{
  "d_model": 256,
  "n_kv_head": 2,
  "tie_embeddings": true,
  "parallel_block": false,
  "init": "normal",
  "init_std_up": 0.0187,
  "lr_mult_qkv": 0.4,
  "decay_fraction": 0.495,
  "doc_mask": true,
  "train_tokens": 247100000,
  "steps": 7541
}
MLP neurons of a small language model. Each row is named by its layer, matrix (up: input weights; down: output weights) and neuron, and shows model dimensions 128-223. Each number is 200 + 30 x the weight over its row's rms, rounded and kept within 0 to 999.
A block is one neuron, or neurons of one layer that tend to fire together. After each block is what it responds to, as a language model described it from the Wikipedia text at the highest values.

L9.up10,139,192,231,217,207,184,205,218,206,175,178,186,222,147,229,178,284,212,146,180,188,223,219,204,230,239,206,203,242,180,204,190,236,220,227,122,166,163,178,222,241,158,165,214,181,168,222,250,188,207,221,211,212,190,192,201,172,188,254,213,179,251,194,129,217,193,201,175,190,224,211,191,185,172,190,225,222,199,195,199,192,207,219,161,223,211,194,174,240,212,280,188,231,191,213,193
L9.down10,195,231,218,175,229,148,176,212,249,196,223,211,182,187,169,203,204,175,185,177,185,219,260,133,196,235,189,183,191,162,205,204,193,307,149,243,211,153,203,128,206,232,190,174,187,149,170,194,203,194,194,141,218,193,201,214,188,173,173,183,213,172,186,204,226,220,201,184,185,226,183,215,243,183,185,163,174,204,173,244,158,174,192,192,163,244,200,140,176,184,183,224,150,185,250,206
L9.up556,185,209,195,140,208,170,215,263,166,161,178,204,182,212,209,226,229,178,186,197,216,189,268,147,189,259,166,206,165,268,247,213,231,153,209,189,212,207,198,206,186,221,270,248,191,158,163,199,204,219,181,200,215,249,177,222,203,168,226,204,212,195,203,169,204,181,168,209,164,192,184,181,225,215,236,204,108,285,236,228,185,198,179,248,188,205,197,198,201,234,213,231,189,184,209,234
L9.down556,197,175,181,143,206,188,210,168,213,223,192,208,216,173,227,168,191,259,156,185,227,237,192,215,140,257,231,171,222,202,193,264,183,204,201,193,205,188,185,194,214,204,199,229,229,216,219,198,183,241,212,186,216,188,235,208,220,190,212,178,191,227,195,186,142,239,246,177,192,209,223,188,229,158,206,144,201,189,210,156,222,176,214,200,227,195,183,188,170,214,201,202,105,250,200,189
L9.up903,159,214,200,168,151,229,215,260,219,207,176,256,239,200,185,233,181,223,214,196,248,241,243,172,195,244,177,163,188,218,188,172,194,197,265,165,233,166,168,191,246,196,152,251,118,157,183,227,204,274,168,190,192,242,207,157,184,208,173,210,174,213,185,188,220,204,165,212,167,225,165,205,237,176,225,244,217,237,220,210,179,177,173,205,183,186,286,188,237,178,186,182,199,130,194,223
L9.down903,175,216,205,207,150,203,204,243,206,165,270,173,205,178,174,194,211,216,221,263,201,183,189,291,230,194,177,177,235,175,205,193,202,237,176,159,130,168,190,243,223,237,211,224,212,203,175,236,160,195,222,255,198,203,220,244,179,179,207,192,203,174,176,179,173,211,188,142,198,224,224,220,224,196,167,176,216,213,184,151,207,229,179,179,223,218,138,154,191,193,221,226,142,141,169,188
L9.up986,175,256,234,205,156,153,239,224,205,205,233,252,225,217,188,204,189,186,214,228,214,209,216,181,167,199,237,156,271,193,128,167,161,177,171,182,232,269,132,187,194,177,167,234,141,175,219,273,201,174,165,167,194,180,217,188,160,204,203,223,146,234,178,235,158,186,218,242,225,202,227,191,189,195,246,227,187,230,234,239,174,197,173,162,225,159,189,187,210,205,189,223,206,198,256,174
L9.down986,161,198,205,215,193,181,190,184,221,214,179,202,215,183,167,298,269,196,295,240,247,178,199,183,202,204,197,181,225,218,165,228,212,124,204,182,215,195,205,198,274,236,215,200,247,191,191,193,182,228,175,207,191,144,233,148,170,182,222,144,176,258,179,214,169,197,195,209,179,210,187,128,197,220,193,204,192,179,210,190,149,171,168,248,221,207,211,205,214,174,190,171,226,168,188,275
Responds to: Section-heading line breaks

L8.up103,234,206,200,185,169,207,170,246,157,152,263,193,217,181,235,221,249,213,178,236,192,135,175,221,178,217,236,193,211,197,242,260,180,230,182,167,166,147,187,190,197,216,206,229,229,184,207,183,208,214,254,203,178,226,227,188,215,146,239,164,160,220,216,219,186,161,225,185,140,185,232,163,218,163,202,195,171,242,178,195,213,189,198,213,195,195,182,174,167,243,185,241,200,212,200,228
L8.down103,260,188,187,170,200,247,212,158,214,219,167,204,190,175,202,211,188,219,278,170,192,201,200,212,210,169,207,195,201,168,161,209,261,203,304,164,263,194,172,234,205,174,209,172,188,203,165,237,232,303,184,182,194,237,278,166,186,208,195,174,218,204,191,201,136,227,192,130,223,180,196,248,222,212,224,204,160,191,197,227,166,205,260,150,237,182,193,167,174,139,210,191,187,201,159,214
L8.up285,184,196,203,232,138,198,186,209,175,190,227,218,195,185,199,165,230,188,207,179,194,197,227,168,193,202,237,231,181,177,172,203,167,213,183,246,175,183,171,196,172,212,169,217,190,186,198,233,174,189,233,200,220,120,233,155,200,126,239,193,136,253,211,231,143,194,214,216,187,180,253,181,202,170,201,181,195,235,174,199,189,249,229,227,161,163,184,187,168,142,256,226,212,121,204,242
L8.down285,243,225,212,178,154,260,178,228,190,154,221,199,170,193,218,250,203,206,193,165,228,221,181,268,145,137,237,217,210,218,230,192,217,159,222,240,246,219,201,203,233,178,181,221,252,180,212,155,240,214,151,154,227,187,243,207,166,207,204,139,228,182,200,233,183,180,168,178,220,227,220,223,174,235,195,203,182,184,230,188,204,206,128,181,185,222,203,258,230,187,244,196,199,217,111,222
L8.up451,173,187,212,223,197,185,262,184,260,203,231,203,206,129,245,192,210,165,195,173,181,192,168,196,188,194,173,205,182,153,176,146,249,192,181,199,196,186,182,240,187,158,177,250,221,150,195,189,172,201,262,166,227,227,201,133,224,197,169,214,184,193,233,177,173,192,189,260,204,233,215,220,209,148,197,219,143,191,176,224,193,219,233,173,161,169,179,171,176,122,254,243,247,208,231,234
L8.down451,244,238,193,231,176,248,204,182,165,219,220,173,266,220,228,170,229,222,213,193,204,145,224,189,198,150,274,136,198,183,163,171,170,236,217,198,231,154,215,248,176,194,175,180,194,186,177,195,209,154,166,143,199,213,172,206,194,189,170,170,191,230,218,223,184,263,260,203,214,232,234,242,213,250,163,162,192,201,220,214,218,206,222,244,191,184,256,173,170,226,211,213,176,176,135,192
L8.up651,208,164,169,183,179,183,189,252,196,179,255,228,189,162,186,210,205,217,181,225,214,195,190,196,201,258,203,240,255,162,225,170,229,207,178,263,205,173,238,187,184,224,228,208,182,141,200,181,205,213,171,191,201,211,219,183,160,177,206,167,135,231,245,175,183,148,260,193,180,211,217,247,183,177,227,264,170,255,213,163,181,218,184,247,190,170,180,175,167,192,233,239,206,209,181,222
L8.down651,189,217,211,181,233,230,236,203,192,171,179,166,145,222,93,218,204,215,236,173,173,158,214,196,143,170,195,198,181,217,190,207,192,214,204,262,199,179,211,189,179,201,240,176,179,148,162,171,201,177,177,233,209,201,169,242,228,244,226,274,202,241,210,196,232,208,172,207,187,152,194,165,213,221,255,262,178,219,203,235,208,184,251,174,192,220,199,207,232,186,250,167,155,220,191,240
Responds to: Mid-word name continuations

L2.up511,166,216,231,146,165,154,253,209,185,153,264,249,177,162,221,242,184,208,185,177,219,221,227,198,226,212,213,202,235,175,197,217,208,178,174,225,218,208,175,205,234,196,179,266,193,198,182,189,202,222,225,243,210,181,193,208,242,223,216,228,200,249,212,201,169,159,214,182,195,202,224,236,194,220,217,263,155,229,164,216,211,205,248,207,171,161,195,197,235,259,269,188,184,192,238,196
L2.down511,162,169,226,168,181,234,176,207,199,176,203,194,213,213,242,191,219,174,236,206,203,243,185,248,222,232,163,184,207,126,189,195,196,151,218,195,191,171,234,236,170,211,225,196,210,219,171,173,191,213,200,269,168,231,148,134,176,176,206,185,190,201,212,225,201,191,147,181,196,252,287,201,216,238,158,172,177,201,186,85,218,199,185,218,219,195,201,238,214,178,210,173,177,262,227,246
Responds to: Back-reference pronouns and line breaks

L9.up43,196,288,198,166,166,203,244,184,178,194,222,216,224,234,196,183,196,227,225,163,221,225,190,228,237,177,177,244,211,214,184,142,295,208,189,251,210,215,208,215,258,237,186,205,239,187,203,192,211,204,248,167,197,217,194,214,167,178,225,204,191,196,186,164,234,208,263,203,203,204,213,211,195,189,171,272,240,165,195,198,211,215,207,221,220,204,185,234,181,241,234,213,205,213,208,197
L9.down43,211,218,187,191,192,195,193,204,290,242,219,213,186,207,190,200,184,229,226,188,190,186,196,154,161,213,172,156,204,158,138,169,185,208,199,173,180,248,213,215,126,168,189,182,244,211,135,210,247,218,227,251,199,168,225,272,110,194,200,187,209,227,205,148,151,222,227,255,138,225,206,230,219,211,166,191,242,201,149,204,184,196,174,190,245,190,182,162,199,158,147,153,153,183,178,186
L9.up84,199,217,242,221,140,164,178,228,235,163,160,215,238,168,159,193,291,162,188,202,199,179,200,235,246,198,186,154,202,181,188,208,166,178,185,227,173,268,218,181,207,294,207,227,183,184,176,204,163,212,179,205,203,204,239,141,216,198,225,201,195,222,192,179,138,175,174,227,243,213,273,187,145,223,201,202,207,203,172,207,168,205,180,221,188,209,194,231,247,194,249,192,234,195,211,236
L9.down84,236,185,166,224,226,217,238,221,185,234,213,194,181,161,210,218,158,166,226,274,204,213,143,222,167,219,183,231,234,212,182,206,225,206,237,198,147,191,231,179,215,224,159,209,180,239,161,212,203,184,224,241,194,173,160,173,165,175,203,230,178,207,166,214,195,175,202,188,162,217,170,202,218,199,228,175,187,181,242,187,216,184,255,230,182,200,133,187,146,190,215,144,197,195,217,183
L9.up134,155,242,195,205,178,211,211,261,201,204,207,201,216,182,161,234,254,208,220,196,206,170,197,170,175,187,216,219,193,189,192,246,230,252,209,220,168,200,182,228,233,234,266,230,217,141,242,228,199,195,203,220,241,183,173,193,227,181,263,185,181,223,190,193,184,124,163,182,206,141,265,203,147,218,201,189,184,162,210,193,183,197,173,176,164,196,136,209,191,168,265,223,239,145,189,260
L9.down134,170,192,192,217,271,244,278,173,230,230,237,197,168,199,189,212,178,194,221,183,173,200,256,197,182,239,169,177,165,196,222,182,220,183,161,190,199,223,195,196,167,208,203,161,199,227,227,266,156,174,210,216,205,222,186,199,159,170,222,199,163,172,175,178,188,240,262,195,204,225,221,242,221,206,190,167,165,199,183,150,208,194,159,176,239,156,170,173,172,225,199,190,221,185,153,227
L9.up839,198,216,182,202,194,188,194,255,182,190,194,143,197,184,177,252,219,231,177,142,225,219,157,226,231,198,220,253,182,178,184,178,275,216,167,222,238,188,173,218,218,250,219,216,184,211,173,215,181,194,212,209,209,185,218,205,155,218,282,184,211,239,181,202,169,164,239,214,199,229,269,202,145,271,191,279,192,203,170,178,181,153,223,223,190,227,201,190,263,168,227,169,206,195,191,227
L9.down839,188,218,176,201,203,239,188,204,151,221,212,175,199,190,189,191,193,247,167,238,195,216,217,242,165,234,203,177,184,241,208,196,230,154,219,227,217,209,232,219,116,238,209,189,156,245,261,174,207,185,208,159,188,155,232,228,224,163,208,220,197,201,161,195,233,204,260,191,140,168,253,260,173,218,179,182,203,161,193,177,170,187,169,244,230,218,208,164,222,247,272,198,217,212,214,182
Responds to: Word-completing subword pieces

L8.up20,178,192,188,191,129,160,186,222,163,185,202,201,233,179,190,175,187,190,211,187,241,182,188,260,231,244,204,176,211,254,232,240,252,194,184,146,183,150,180,184,211,175,194,277,229,142,158,224,213,180,218,153,157,244,188,223,156,216,187,230,179,214,221,159,193,243,227,253,186,155,217,230,259,160,227,237,192,228,246,210,143,188,222,254,216,194,210,200,269,202,220,178,208,199,230,247
L8.down20,205,224,190,220,241,172,224,170,155,178,186,193,215,257,239,180,178,222,196,195,178,223,213,175,120,182,145,162,172,180,187,204,198,216,259,200,187,202,163,192,224,169,178,157,151,155,202,210,221,226,258,199,195,230,228,156,162,218,193,241,231,173,120,235,177,251,208,213,197,221,175,224,250,220,203,214,182,180,207,245,195,220,200,235,194,155,184,164,188,166,231,190,235,194,224,193
L8.up97,176,248,193,196,193,191,242,208,253,195,243,215,184,207,270,209,171,163,162,195,239,186,217,285,269,181,170,182,194,195,201,209,201,250,155,189,181,139,220,182,198,163,178,194,221,168,191,259,216,164,251,211,167,230,204,200,168,232,241,214,168,235,211,183,143,203,274,228,206,184,227,214,231,111,221,219,128,166,224,184,175,202,216,168,155,226,212,215,227,225,190,224,184,171,226,186
L8.down97,234,205,235,182,160,247,157,195,247,230,279,205,180,206,194,193,155,174,153,254,212,215,214,142,193,206,130,233,190,227,125,210,262,153,215,181,190,215,209,201,198,216,237,177,239,217,244,234,204,259,208,232,203,171,200,217,161,138,183,213,175,223,183,224,197,216,221,182,122,201,143,209,172,192,219,211,189,209,208,178,189,250,142,215,234,170,223,202,171,223,225,178,239,242,157,147
L8.up342,156,256,230,167,153,162,225,170,170,124,242,178,185,242,249,198,218,167,190,265,238,228,217,210,282,192,160,197,194,197,224,199,166,174,162,132,174,225,206,197,218,225,198,241,167,186,156,184,266,207,141,180,186,249,192,144,226,214,211,178,247,218,176,185,176,210,174,199,198,162,158,189,190,215,225,194,181,222,197,230,200,163,211,232,201,211,207,197,218,219,201,232,185,173,187,194
L8.down342,173,230,183,193,251,225,200,202,169,227,185,215,193,189,151,227,188,208,189,166,236,218,218,147,220,210,169,235,245,255,197,193,222,214,196,189,173,185,224,179,223,188,193,231,225,219,210,186,229,221,208,231,203,166,134,220,213,145,158,195,205,184,213,197,207,214,246,173,230,217,192,129,153,137,223,217,251,229,249,250,209,229,159,177,186,198,194,154,162,168,211,181,259,210,197,188
L8.up370,164,218,249,189,170,177,205,218,178,216,187,221,170,202,139,191,197,192,232,183,203,144,226,143,211,212,204,256,128,224,205,231,230,215,210,205,221,202,185,181,192,199,288,148,208,211,208,181,203,174,244,211,207,231,204,188,167,194,200,216,224,188,200,184,212,173,156,237,209,190,221,184,187,176,234,307,136,232,225,205,156,211,197,211,173,163,217,162,232,207,189,243,185,207,213,232
L8.down370,192,193,209,225,210,232,172,219,210,218,180,212,239,184,263,211,198,163,233,189,201,208,181,184,190,209,169,181,251,150,169,249,215,133,170,186,178,187,233,189,157,227,161,230,238,166,186,257,197,157,164,208,188,212,186,232,241,201,201,196,206,207,211,211,152,187,207,90,196,245,206,186,227,216,211,205,151,215,214,218,246,208,150,170,157,180,213,200,155,276,203,207,246,160,215,211
Responds to: Section heading line breaks

L9.up346,217,269,209,206,204,231,251,161,200,182,164,220,232,190,189,190,195,187,149,158,217,201,151,196,196,168,176,155,186,173,169,144,252,188,228,216,215,148,190,175,264,192,196,185,181,197,145,213,202,214,211,239,183,202,253,193,178,167,222,245,173,197,199,192,171,183,229,207,156,213,179,177,193,168,212,183,166,241,216,169,184,174,171,174,183,201,244,224,206,227,198,231,235,211,200,195
L9.down346,212,177,225,183,220,190,218,152,190,187,203,230,236,219,189,218,213,218,241,190,212,216,195,169,238,207,188,191,174,237,203,236,163,173,166,183,175,191,224,201,219,187,214,229,201,194,171,181,175,203,194,243,181,149,254,170,247,177,219,197,208,193,178,219,209,199,246,161,229,220,237,118,225,176,168,171,263,201,166,221,169,150,227,216,231,176,168,213,186,205,166,145,208,202,150,192
L9.up511,206,262,205,181,173,193,228,179,230,160,216,180,238,163,267,209,233,193,185,180,200,190,170,208,210,212,160,181,204,214,223,239,212,256,234,183,195,160,225,185,259,165,242,199,211,173,165,225,183,235,218,185,158,211,175,227,222,188,240,211,197,194,221,151,155,197,219,234,212,189,145,230,218,190,229,197,214,226,240,173,185,187,178,194,181,194,265,204,196,224,150,218,221,180,195,225
L9.down511,204,184,198,195,198,173,272,208,134,208,211,200,179,194,166,134,229,201,188,230,214,195,157,219,224,237,221,201,157,197,148,227,204,195,215,205,207,162,197,233,156,204,213,246,182,174,174,200,203,193,120,229,229,182,218,196,186,189,139,166,226,207,198,224,209,228,221,154,170,150,209,198,287,232,154,234,249,199,201,235,222,239,166,150,227,185,176,205,228,216,252,242,162,164,229,189
L9.up709,207,253,195,208,171,168,298,180,204,168,208,157,266,235,221,225,236,170,212,208,225,169,173,206,176,194,223,136,207,231,172,212,155,166,192,194,155,183,179,208,257,178,205,154,245,124,181,238,236,193,247,228,139,200,170,242,199,183,262,188,180,228,189,109,206,193,209,245,190,181,213,178,222,178,229,153,172,192,254,157,166,182,225,179,175,166,264,183,199,204,211,223,210,208,184,195
L9.down709,157,201,230,212,180,229,242,192,183,207,157,200,166,213,192,187,203,208,198,170,222,205,182,185,173,196,257,190,170,172,194,174,216,199,215,121,181,155,154,178,198,213,242,219,215,211,187,111,148,175,202,121,187,192,195,205,227,240,197,161,237,222,144,231,183,200,206,166,219,233,169,195,229,179,232,219,180,238,216,203,206,188,170,224,222,185,196,237,177,202,191,232,202,161,163,227
L9.up985,206,245,239,172,155,188,189,192,187,191,245,190,216,258,210,286,180,200,194,182,220,189,145,265,202,206,213,173,194,194,260,243,187,199,280,187,216,132,194,207,270,204,285,224,209,173,148,216,256,227,208,186,137,189,207,250,202,195,209,243,209,225,162,162,199,215,232,206,200,191,150,137,171,242,201,170,215,199,212,159,200,171,202,205,172,221,251,150,223,185,202,218,231,186,148,147
L9.down985,166,195,217,211,203,221,236,165,175,196,158,218,162,143,264,170,142,168,161,238,168,203,236,220,207,243,204,251,192,219,158,194,202,185,194,187,207,170,261,189,186,225,184,200,202,183,189,198,189,257,224,177,206,239,172,197,207,215,180,240,175,209,163,218,206,237,165,195,206,267,173,167,196,184,172,216,253,265,229,235,235,204,175,178,193,158,189,208,185,201,217,224,182,237,184,164
Responds to: Mid-word subword fragments

L8.up520,164,250,200,211,218,200,221,191,209,214,223,235,243,194,210,196,198,209,232,179,245,220,242,211,232,264,213,216,151,186,176,186,180,221,214,150,225,224,232,215,261,200,208,162,210,165,214,171,194,208,246,194,200,188,185,190,165,165,218,230,178,196,274,193,191,171,196,232,228,178,160,152,228,198,182,205,209,206,247,254,167,166,198,210,179,170,245,159,158,240,161,214,213,220,213,203
L8.down520,241,211,237,191,157,136,237,164,223,157,214,217,201,235,221,202,235,216,237,201,217,184,204,226,192,217,210,184,159,232,220,184,173,206,207,216,235,218,180,256,219,189,165,228,232,176,203,203,225,175,107,226,210,199,146,186,224,196,212,173,207,201,176,176,202,249,207,196,198,170,151,212,170,222,227,246,196,192,187,172,227,181,235,207,206,270,265,220,206,202,203,252,205,194,176,170
L8.up614,171,227,235,176,209,174,241,193,209,165,269,185,175,192,261,203,214,157,202,102,198,183,170,206,235,206,184,190,231,212,235,222,222,110,257,175,170,208,222,206,202,194,236,198,167,188,192,203,150,210,204,175,176,212,156,186,184,175,197,211,197,222,253,199,150,211,219,188,214,185,126,151,230,182,228,253,150,242,257,257,171,220,176,223,202,202,224,201,219,254,211,244,249,204,195,193
L8.down614,217,193,211,168,209,172,152,138,254,244,174,198,205,198,180,109,179,187,166,212,172,199,209,164,184,259,201,180,176,179,205,167,218,181,182,197,215,189,273,202,235,232,233,150,190,248,207,231,183,208,203,211,173,195,195,145,237,175,182,155,219,202,225,174,216,221,240,201,139,167,147,220,204,230,166,188,145,218,151,199,222,171,218,205,230,256,223,214,204,175,202,207,180,203,177,204
L8.up769,214,187,189,197,181,197,230,167,268,178,195,228,192,243,209,212,189,187,156,219,228,196,238,221,214,140,186,180,197,203,206,271,166,170,206,152,165,209,221,177,243,238,181,196,209,175,231,265,232,237,216,161,156,238,201,120,196,170,237,231,155,177,211,197,176,182,240,212,212,162,219,177,163,122,187,176,129,206,227,220,189,235,218,185,132,198,266,196,188,212,165,214,238,182,245,243
L8.down769,132,185,231,206,207,223,240,211,238,185,246,212,225,206,196,231,202,228,212,202,171,214,213,158,228,239,248,204,224,239,141,210,226,155,228,249,270,173,139,182,165,178,251,141,207,200,190,227,240,227,202,216,193,205,212,228,250,186,180,194,228,213,214,201,181,237,207,169,198,222,173,189,214,176,147,193,227,129,239,151,226,211,192,186,211,154,192,218,210,173,210,198,194,178,163,166
L8.up943,223,206,139,205,143,235,176,239,163,158,268,172,178,225,187,244,178,168,159,162,256,177,166,269,234,191,184,230,190,242,222,224,242,236,221,169,206,195,199,184,232,212,202,206,198,204,125,245,134,243,214,181,219,189,229,201,179,170,251,190,222,206,210,193,233,195,228,210,230,217,174,183,201,202,142,252,166,229,267,235,191,198,150,184,154,156,272,158,167,240,255,170,197,204,182,173
L8.down943,179,192,182,153,204,211,208,212,222,191,188,168,182,256,174,212,245,213,184,213,253,174,178,179,155,146,195,225,188,164,147,180,210,219,169,225,222,153,191,207,199,191,216,186,207,124,217,164,216,228,155,163,217,215,121,131,185,173,194,224,237,274,211,169,208,233,146,210,184,207,261,206,219,161,204,243,182,165,222,254,213,218,221,230,136,213,199,210,207,179,212,255,160,240,170,198
Responds to: Mid-word vowel fragments